Weights of a small GPT-style language model, trained from scratch on English Wikipedia: 6 heads of 128, attention and MLP in parallel.
MLP neurons of a small language model. Each row is named by its layer, matrix (down: output weights) and neuron, and shows model dimensions 373-500. Each number is 128 + 24 x the weight over its row's rms, rounded and kept within 0 to 255. Numbers have three digits each.
A block is one neuron, or neurons of one layer that tend to fire together. After each block is what it responds to, as a language model described it from the Wikipedia text at the highest values.

L8.down1627:151129086119127118147129125126087128144143125133168116129082119147121112126147132183118121120149115171108133154186073121129131140092099144139126134120106142135153152080114117142131118146108164115123137139147095137128124102110136134116147121127144148134140106105135126093146118137134114125121124117106109131088131128150126120115157157133094163137154138138103125078126131134123141122142
Description: Counts and quantity expressions. Digits inside numbers and number words giving a count of people or things, such as 2,50|0 Jains, Eight|een, there were only two; also weaker hits on "'s" and "U.S." after "among".

L8.down782:131142136101127095140146151134165097113134135072149138109147118067133109096183136132150113113082108141094102157147157136146110128117147108115109124110121134196133180128130129095079117134150095126101120110130129137144137140148145141116127075117138157088161140103132112109163155143112107125109075131156137119126138122102125129138129120081138136106159119141152153084150086158095088150139
Description: Germanic name word pieces. Later word pieces inside proper names, mostly German, Scandinavian or English surnames, first names and places, such as Kofl-er, Hol-ger, Hol-ms-ley.

L11.down378:069154177120095180152131156171149140133140142131129147100158102128115138169169144174132102153188117166119141140179150102125122108170134156141125088091154145126108132120136142111147127144104123123132170169101093081135117115151127157155139105124106133114137102123126110105108152143123105102145239142149104142115141081141142124123119135148132145121129131159110137137140109103145139125069
L11.down905:096140141126136087164139119097105120145148114131160132114172102135118111126102113088130109092119112130129130116160120126127115108123158130125083101175075098129108132136115134117129131139127111092119123108133111124150126133102155143150092155139167120141157163127136163091151102093143135152116232143142123111117115117143105144127100139141123129155163119130114140185110128093126145161127
L11.down963:151151145144162163112129136110150133187121157117125140154134136104118127111176132119174126125139115136073124133115124098114168139084169107152094149141148109166085153139141188111107135161126116108113131106136144075116151158126143115120119112122121106169177112159089094149150162139164114091127192138103162146099102102125144123118123133079158131136191157122113106124149109107144176133111
L11.down991:155135147136167116120114099117143118122096143120136131174141099133107126101113127114129196118098099122152136200145128102095167102113127150117118171161136133168098123116130152167124103109118121134117137154109095181135124118119136143146100113151137107182089102115097127134137149135136137144140122141104119130114173145117114136114150131116106114177115096119151161151108089153163103159155
L11.down1474:106128177130098175092101129099103129135137078093122155176131139121159135129132129131128133120127136144144123108114078159103122130120141125125127101168093127127101151104164150127153122175155145112116137140150140149114130168159141099129133103150165109085126138137149139164111110147119122141130113108171130163107119145139131123167095153124159123108132081151105108126139097127137100134143
L11.down1507:136084136096132097170115089124095128146092148142111135147132132125129130122134138113138167128120150146132130168178116121131116115111117112131088110150091140140100085151097158113107133124090162097089119130143145134159143148126113117139154119133125129112082165092154131128125167131139134130123184138158117126041157099103099125141125121117148115171144116132119092148149060130126129150142
L11.down1832:117107155147100138124132117121144127114158153140114132174126139115160168134112103148119169096103128110165115127120132128084139115152087140109149161153136136086153159140159132120162108129110134090130110147095094136118130138106094139114122158155145117167118109156152130153101124117135086097129162125114126162110109164163110105088147132142110128145149111124135119156093145143070151146179
L11.down1949:162110106082129111118180117177129106122096144142155125132157124133139111184107134174111161115126166080107107068108109138125143166123107101142126127137176096135122132144161102113128094117138114114132109154096108144113136126130116118130122093172071129159121118154131127125135129129126099114128122108119131127128123128137160147102140086129149127102122120106179108126106146141127137142148
Description: Plural subject, verb pending. Tokens that end or extend a plural or quantity subject before its verb arrives, such as who, now, have, of whom, and number digits.

L11.down325:146105155106163157171128132120132137135197132101170090170185141145118110108111146119142168086111129144128119147131114124061125157116185150110129103147124127146166151130125136094152134116114087140127138182126110105125137108147100142168142107146096141140114118107137115126151102144145118103124169098062094109115098116138127142124104127124105165090087103108184152140145120131160111130116
L11.down328:112150126149115131133128124173121092149137083144141114138159123097168155134182152125150109133131126117166143100136127096150150145106105047112165147110169123101165163135086142122137129118148112128145126115131100123097144095099097150123102103126149137111157132160116126109099142129130137127149105144087114126134086124174141137118153105104127146098104113183132141134097109123153176122158
L11.down370:137138151165059128165122137098159077109185123102106090110156112167137094110120140122122097118120107137098145103123098159116141162142087129141144155156122135140115149114122138096113152103144129142125081105154124112135114116113129110113111143158122120131185100108132125131143086142144115148126130133146121121144150152129126108120093122114106172141135113166109099165101110128143100073120
L11.down857:082096134154114131108130131113094144148119145143118110128117149133146134160142126172159089133104155138101139113104074174133123165144125143118117130131127105134146113149130105140132117148114127152121110144162101116163145106119151109148108080112115136139104085126116137135134130134109116125113163163150118160108124146131129142128096139084164108123158130171162111115135166087137128137104
L11.down925:135118142174094175128128146165119159103094118151110147144131148146114130135074156135130114134130162128145124147124141117139097110102169071108112178090204183110171181105123111108144142138125116134118148148129104078129111144136106110124151196134149146158115091100111110161120119148122122134117193154156111179177121096108115129102087086096124137143129106150126141191129126092103143113092
L11.down1083:141119111134123162141119144153119173126111125145109142127104089135144122126129129142131105123120137114128120137146191152170113117115124164097125158149165124134150199113141115146122082157120138127099170125165128129116161115128108157089140147119155164174157096152102112126138163136128146114094206142134120155151075121157120141169150125081146133176119146123137096156139135119114081095118
L11.down1108:132161117137146131079093115111146146162132135109150112129122141080144126141146173137149136147136153099175129112103185094100109107136125090121133087136138111112166124146136129098141134106124161143162122123096141085156104166147097116171080124133136085189159101090132139159136160118160099121106190121117115086134103125116135099161157135097083127098122125152128149094152147086145131133119
L11.down1686:109150123145098133181131146169139101129105117155092130180116115114089145127157138195154124139119148100146119139100187165123112134133124136123154171088175168126143115107110139116182143123129116155120097132150135088133119137138096136120118107113191185130168114116112115140139121155168086119142162156132160130131112095128124139102109141090119159176103123127110165121060112115127147150122
Description: Year-predicting space. The space token just before a four-digit year, after a month name, day, "in", or a comma, as in "18 May 1937", "founded in 1940".

L4.down192:124155165091143145132119122124118165101140088139108135099116144124140140116113135146105132104095117132120127155170093158126123099135140142132085129149067118131115123101128112084169108062135122137114136124121089135136124112111127107109123142096172157134125082140138111140157135110099134120104103134120139164101134114111135158141171139122133120147156187126178140159128136118123155118150
L4.down370:126154136140120129087139105140129155116091080156112109106118101161114109132124139103146116120143109147117125143140105160138122094127136103111130131142021159156119089109115136131130124107087146091137154151100142120141154126160100110126142121156144131117174132169151135124140123130130153109127147112103184114095080136162132158137143100126133105127112164144112110154123120124099140114155
L4.down394:095145156113136143108110151156120142131115080149098118099148150124099115134155132140124146110113117162140117145124132133129140140173095121124087174119081144157138120127136136078090103112109152108148149141141113148135145137079143119149121123132117142096115100122131122125137120108077125103129181123106155132121110144130146143148122146143109139135111206150146100179154121154090137099153
L4.down487:130184132105145123095104194156095111135153119094105137129119104114161133127110138104109131120120110144112133127136096139114176163134169142126074131156085101106124129131129117120131141069117127125111168139135103122130135094113161158091082136156135109095088128107123121139145136134110140145130146121092134128143112055111148115115148155128107152104129149161174112156186132117138101125151
L4.down730:129136124085116147150135132150099149111151068088092116126122165143118154141108147100109108144145116160114096137113127146109132161130141123133125129176056120122104125134119120148133107118092113125080172147143118183146156139132162127088111126131119137151133085144096154101120103126104129137134080141105162101126123115160152139182168148127142137140109135115115130158120090125125113139152
L4.down851:120156134110135126108104152141124117147154082101122166134136148125216157087089122130106141130126123131116114108139114133103126151126123141128074119152109081122114120126143095090121132091109150143085137136145114160128123107132164165077083167141131116102066141100115136156145148131123116150114153135128162125113097148114144086131149167134092161070135142144153099156147138118089112129157
L4.down1645:141132138102162146110105155157131168099169101143112155115116162119143152116135136140113129132113109114120150155133127132095147137133123138113092153136112117125123154098140136079146125106141105103100150086094113108098114090098131142092075154130166110101082089130124123151161126108075134123126106129152133149143087103103135129154130120103093145109145183144150130204119139133146132117135
L4.down1850:118168105129164144123087164162107126122118086105114147103134117156136110166111145129138119119111111140114127104129087147107130139148118132103095114147076150109149125113148121124077128116147110139144153122141108151120150112115163130078101116179109152112124112115148154154128145117081163159117168100113122133145110086107112113150131133128164184092109160135121109158114078128115116106151
Description: Date-phrase boundaries. Tokens ending or opening a year in dated prose: the decade "s" in "late 1930s", the comma after "In November 2016,", the space before a year after "in".

L11.down97:139147101139162096152108111134140082153121120107110177128140128130151126110144133094172113105096149130144107122139123144143122140123152107171100161130142111128126100126141104108131143156108114130116153100113159137125165116130138115128093161146118169084144120107106103119109126133105139115128000118137208138121172148107147137104124108116135135134125128093179105115174113103125141152114
L11.down290:147152132166107149108103120119141173155112157113125125127102111124149106117131094156102062154106162121119124140098147115139155082156108093129150105141078129122172137155157090137133103097125162127104132141148123108125144140166135131133149138122149133138147131123127115096138100103127116134097166116151130112158101124156132100144121093145115119127164080164138138114154176092099157120082
L11.down422:136119101130159147130113156087149146110140122090135146126129079135109143132087145138162127128147148146152124109104146135114154108112141140138153114108105162138142155119124119130167145129115147144134124147119121150073106119123105134154117124136135174140122099140134074158086149111115114128165003139102146075123143152114146154131110102089148130091124156082149121121166114147154099194161
L11.down467:092164140171128121163148127121141139145117135120124122066114126139197160117109102105125167105120124133145135122090135109137161121155103153106125117156131137141099156153110114108081057092145113124144137123130141127139116143153102145126125120100091132133116112159153102140138110151134103152109071109105127142131133178107174165097130124147149061137116083112108162119127088064144136130117
L11.down575:133133129152113102130165175128163148128133139100160135139098099125141164123120110147145091135108141140126113152125131129113149092156093143148112088141136137173101120116127146134095115143136145109156124134135146111133123111159069139111105099083111162132143112155126112118128130128123134115106049120161100137152139175156134125145151126116119131159147161163101145112099078115117137181152
L11.down932:160125128136134106112143134135174115121108156107084130144123103131135113109158076159098187117099122139146093148154127159127145132108149130177106137140119133070122126147128106125135112145132145157158091105139143129130132122134154126130150110153151142127109127172120107120127115130125113112091045125133119103101113130113118151149165147120149141107149098120158172147164080125162103152061
L11.down1825:138140140131158110125136110109111136147132125093169126122117160139097128128132112166120122121082145150134146131152147125118148147139145093126112127120119144115128117144103082105115126115116116122140152097139165121129141144113119104090098070139157209093124091143132097134144151105127149139099062118101153105129156163136150140173161152142150090147127141136094169087182104146170127129148
L11.down1834:080129097173098083129093147159114146124139123149183138173152129126096152109099134146093112167110096150124144170103121113134134133108122124156099123106116160183139130095110127190128129163075108103143151106124156125140124152141159164086110156099107117108136113120070131108113135119139179100105141128111149107095140123111124120156126121160151124147146180165121091146173150121133135096127
Description: Mid-name word pieces. Early or inner pieces of multi-token proper names and titles, especially places, teams and books, such as Kn-ares-borough, West Runton, United Kingdom.

L4.down139:131155128121122122127139108125154165172110092111085118111124117169108136157107143093157088102130095134135150106134086123150156145144140120097141141149114154121137146118128134128098145122118155117130175112125114106145128174111093105153155047110115108137123077150123132147112113116122118134114049152159132143131155111109119175144098105121162112173122157167113085118137157132135145112131
L4.down166:114161122114116175124090141163139159142140117155135146092114113122125101119082156107106077084143121118128148157145120134128146132118122147118161152163141162115139132106148095128087136134130119135131167122142140115152106137169137083086117149145140093168126121172091100099102118166131141114122007111143146155108126102092128143149116094116139120085120119134111073083133146137124160127117
L4.down443:117135114110132145135103161172112153147106117158116123108126091117134134119119159133172104086124119142175131132152109145128128108114131158094136112136108129112113156120110108116093144161123125150158126155117129130121104138127165108127116130120124136134109100137142029159128141157145112113141000118140144139125171113107121108131095103126130139099121141102120102116101115143162112127095
L4.down626:100163151154139131122119110153147162099130172156090118111120069100150143160071163142104127120122115113145134143143141144097168109127117161176143138149136148124164098140165115146104143156124134126115122115118148089113110141150136098133147153122111134140176133164107130112129136156127128152151053123131155124120137110113101153124109168087125131059105099118150105111107175171133129121120
L4.down650:068153145112106139153090145127122155106141101180156114131099081146112121140085151138172115101131107122125118135157101151147135162119122143150165121133086119141128135132133126077131163130132122157139156170121128157123072128144133109129109180145114117115171138147150082141120145164143138107161100138138168164121126120111119140115130119123125128095121110131146126119099132157137123105152
L4.down761:108142135138127146127069169145109128150127103127140158136107122151089103159101164122160098126153132152130145111093140108144136185168117084117171087121125145139118141148132143161109200150152100106134136166114135138146151136148130068111147114154100116138155114134145099125130123146147158097119090120159126170111146085089111151137119147149168102082122108168122109117159154105118146086125
L4.down1556:135114162124111156135138141118156188112106100170117103153115128136104094148106102112152095098085085184114112128099126122123094126129138128104142108136126144124130108135131113151111148127126131141108133126131151104133113140184111102105140129159137117115112147138134138147151091145138112121119064118172146171144143090101121147150136105132144126128116129117107103088132096129149151147154
L4.down1566:144116150115126153128137107156147145154098125129103132116130120138128093145131177100113119166153080145113118096137140129127177151148140092048149106149132159122138159145142127105111097136142149134165138141154131111170129140140145105149159121131094159182088133137109130123105120124114129138101155111131143144120111133127122127135048164157149149151123164136102125149159090150127120124116
Description: Pieces inside proper names. Word pieces, often the first or middle part, of proper names and titles in lists and tables, e.g. Haz(are), Rand(le), K-ral-jevo, N-ing.

L8.down598:112097121096157115126163129128157080114160113149100122134185093140124143097087104148123144094123112155135136182124131110149113132093128156146166098147155087167138161134138090133126117140150126087149141129147127108130126091122116117176148147121166129139126088172137162143144122128098098110132187147092120133134165150134132122057151088128154105126105125150094134098138137120132126153118
Description: Verb after subject phrase. Main verb right after a long subject noun phrase, especially critics, reports or publications (called it, named it, indicated that, shows that).

L4.down591:148111175111160103119166126187113141151149109088142110156163149109124142146102120103117094111123127107114145141140125091127163137145132095126135151094095122094100137138136110164082166070121090094118102166157139170184093138133118103114146079128116082128122128147143124151119167153162125121125100147097069124135142138110148131142137135152144080132106145082141141132162131129108153128115
L4.down624:120111125136138146168141146073145112154143156153152110124144112123152154160133115168136135173147138139136108164131179123113173120177139135166114146132116160123131126129129110173137085138113098114146153105112109133168122128134106096138108120145142121125135130114159129127118129088110138125163131073147111134123133122156120098145088127139119131111126118131079138171160158114114122112138
L4.down1165:166096132151142093091145141161173133166143096137133122107126122144134089145151143183152093122130109134114159127129129176124155119109114070170129169127090094089162193119100122146103155171137151110100149151152135149151149097094144085107161146121080143118134117111135133144129167141122140111127153123114133160119090137082149147119124083116121132140115141137116095139108127132131066158125
L4.down1247:132106140147135098117168073104097099114123108118151097120114119136075094113108112150136121133129120123118135145115128128084105150138155119148147150129138098127153107148116103133118116133154152100111096123089106099119127108124107117168170099085143157151159127135129182106107154116133134127122191121106085148158124156139142148114092105116148111177124122091160150123108142089134156148136
L4.down1328:100092113090113133113178161096122100127144121166146115133129118132132133139119119163137141122152117106156144164077137116120085138150150103122145185127121116128151106131131155166093155117120129133116108148137151054131085074153108112103157119123157135086130186123138166134153122130102145120150163078130110102140102122135129108101130101192105109120136122141122151135107150109151144154143
L4.down1417:112124120105177153136109109135143118155129166163203115102099152115096121115114173157081122106161115087090172121145140117167096134112137171129130179113125148141113100138128121146115162144138103128129097105146136086121094099142140129123109155160155151131185133173126110100106149147128132099147097160080156104101176154124145141106125131114123119134100120071132114100151135099163121154121
L4.down1670:120109166080138154155106128131099128114123105155105124111162115112141107151091110123148158114131130125141115148114153118106088114120117065120156110101143081122128099138100156143112177120128117136132123106144148082163070097115101117136089105102149110100113144094113179094142106156156133153160217107130120113104172140141114139077140111134131124136108128153148165124112151132159123132129
L4.down1938:121109082158129120115089086143096115162107126100054150155120141146111122140144123122133142124139114085120100195136135139132107103122146136140147144144172135109116105113149132128139099117098142145129126128089158153109137114153125114129165094165121130142116115129088111174092173173132165137170209137144142098150123141133128122156130109128140116131130139134145143109118125116133131118167
Description: Main action verbs. Main verbs naming the central action of a clause, right after to, a subject, or for, such as played, performed, scored, pay.

L4.down375:140123111140158121143159070115095083139098118127102108103142114126106153099138131107116136128119154083106125140143139131135099156139078130201150161160132142096093115139076099093125171152111122150109143099088153130109112128130120117138153093130135167103178146116145146145090164139104103152116158139112151118168111161141167113119098097072124118152142134116183094113127134128129162087155
L4.down681:087125134112136131140105099103112091147089153140126130103133108144099120141125098144138118134156126148144098136130128129098106169083123168174146127113127080131105128106111085124153106145149139126117182129111133093154116141109105172180160104160150136124148094164156150133100169139133154113110223135107145126138161120193096141090073081090153142102109073132133117089140113126134111129124
L4.down845:130131137149106142136139167136117137139102132162091158088189096165155149131092138113087108099127132094135171148138136121101125123117104141146129108134193102117106125122123097106139125124105086106124120104129152080145131147099121135123108143116126144152169120129103178128154167138115128153088150122101185095128165095154105138123135127112152121102092073126095117103130148141132155151101
L4.down1047:139124181151114157077148148081085129188114087087124146104053142146134110148164146170106118113119123109130177119142132110101115115130107151125109100096121150080169094162118093133138191125143131133091126093131086118102148112135111130133143131088141137111062117085136080151105159139112126135140122106146111103142103114103110103115163114142121111150163148122113099141120114141144125129131
L4.down1219:134143142150150148123164128115119119171125115129118112170133130147171106149108102138100127119129138090119159114114200124099120129110090120135111105171155098116098096141136073135148157084139146153110129091114082078145144130108141139110145121135118130163091133110181088147118122105090130160114144107160141109128124129129101164143145132108138127110122140091116118142123122139129178162129
L4.down1308:139117144123133147132140144093144126165107150152116138089140134102128149156129109112136115128161137129120168114141162109107129175117087145158116095112161112124114123115102073133143139090127130105133136098090134098152136151088123123122159105168142152131129094136124151182110149103142112140121197108125156131132155136149138151154116113098184142141136092146130102099162125129107142132111
L4.down1625:120110134135145141122108126112117106137110144145107150108124143103135149118130118097107110118143163105106140122140155128115137136078095131165131128136138126113114124143098103121163142123140106092128151109129144127145145127117123132128177120116133146132115121122145110145113144137123148118138152139123112126121149107116149115133140117110126133146100134100131150155149117132146105132100
L4.down1993:110165132080122127135114152160148145116105119133113146133087139144072165142129135112191154106105146138116133128152081109154124109111103183124118126148115126095088106124157148122184138105141064122122128135097115123118135107134116144104122135142117095141095138107092114147161127135117124147178133089113104113187154114102199122179139100096165157139104136123155142122109129112142092115102
Description: Additive and scope qualifiers. Clause- or sentence-opening qualifier and quantifier words in expository text, such as several, only, previously, historically, and "well" in "as well as".

L11.down788:108163121090129119137109123136126110132067135123149157104174103151132135194125106112112176124110154106080116119111134118125139132160115118172121141112157143101146137077110104117109120167141141150160097110107149148104080110149109110135088079107078133133119094105109118121123120123135130126168135141126147124124134100120151138122149160143126082141104113104161121148142157128105123142160
L11.down807:121126134138111129116140111150122150060157126163108118149151105140151158135144112136116113112109161152134154142118151149161105126116093138095147105089099114132145093098143152159124110114136093118138097141136136134108128148171123134118132139114158126167133144115157161123130141086121137147095177131101099101081118113123122103118141119140143141139124148127102114144114152126159145144089
L11.down958:118149120140151105115107167107143077122165100111135115121136071161092148145103130151084130134154155128135138131121167131110134106092144088111151114127190135142117123137135099114130094074150145122098179094138116142079136106118130117103120142179155105129132124174108134143107155121164123148133042134141099153116142112132181096115133125179120141153085132154175106127153153142123142103120
L11.down1049:101134123154155108138109107102153145106154121133121142143149123119146122164109128160126169119136153106125114144109155147118157150130096106135157124116139135111095118126129120121107122147131132126129132152157112104129117080117128143107118101168120165130113089110135140137096126106139145137158185124088097136138133187121145190105128100134149144112115128169125141127124098139121081152126
L11.down1343:083119148126151088117130177104157133133098135156126173127154163148138118096125098140087110147134138142140123147137139126146151147152083095148114154143106146102110163159153109094137182133143122115136126071139140117108110121117146092136142069125180123113108131103161133152131140132113091133111168143136111124137102121092117184106120116138113107144139155131113176035129138140128136105166
L11.down1363:119156128154149092108116174101138160129126067122130092141131147160136097133155125160129132116140139119112132159143109105153106147144122076110124109129146083124181151129105112139132127147140148143109154123135139153135142098169164106126117125152127119116141127117106161157145109084105122119152234128105086146146059120126119162154149114148129102126138135088109137101104130101118096130136
L11.down1567:096184134155088114153117123060147095105144151144137143138143153142115150128117106166120120134146117134134142155159152172142132115128111153152137137159136121118063102155139104111189130113133138111166129100133120117166096081138143130147135131125174185123122149157123151133155122097141136135107219142138148129110126170114157133114096143142139158131123122128097145136120160092147125142137
L11.down1826:135148127139133144137126132063106111135113129109113148117112093153116152117093160136153104077141152126134134145125123150167152088103107084145144151149122099100135148118143083120137131119122144137079152109146114113144101082095153151104099133138125164136109129125088098158128108126174099128156175152131112118104152175100130104119104074150124125145132099129113088155150140161126112087176
Description: Main verb after subject. The first token of the main verb right after a sentence's subject noun phrase, e.g. plots, means, stated, is, were.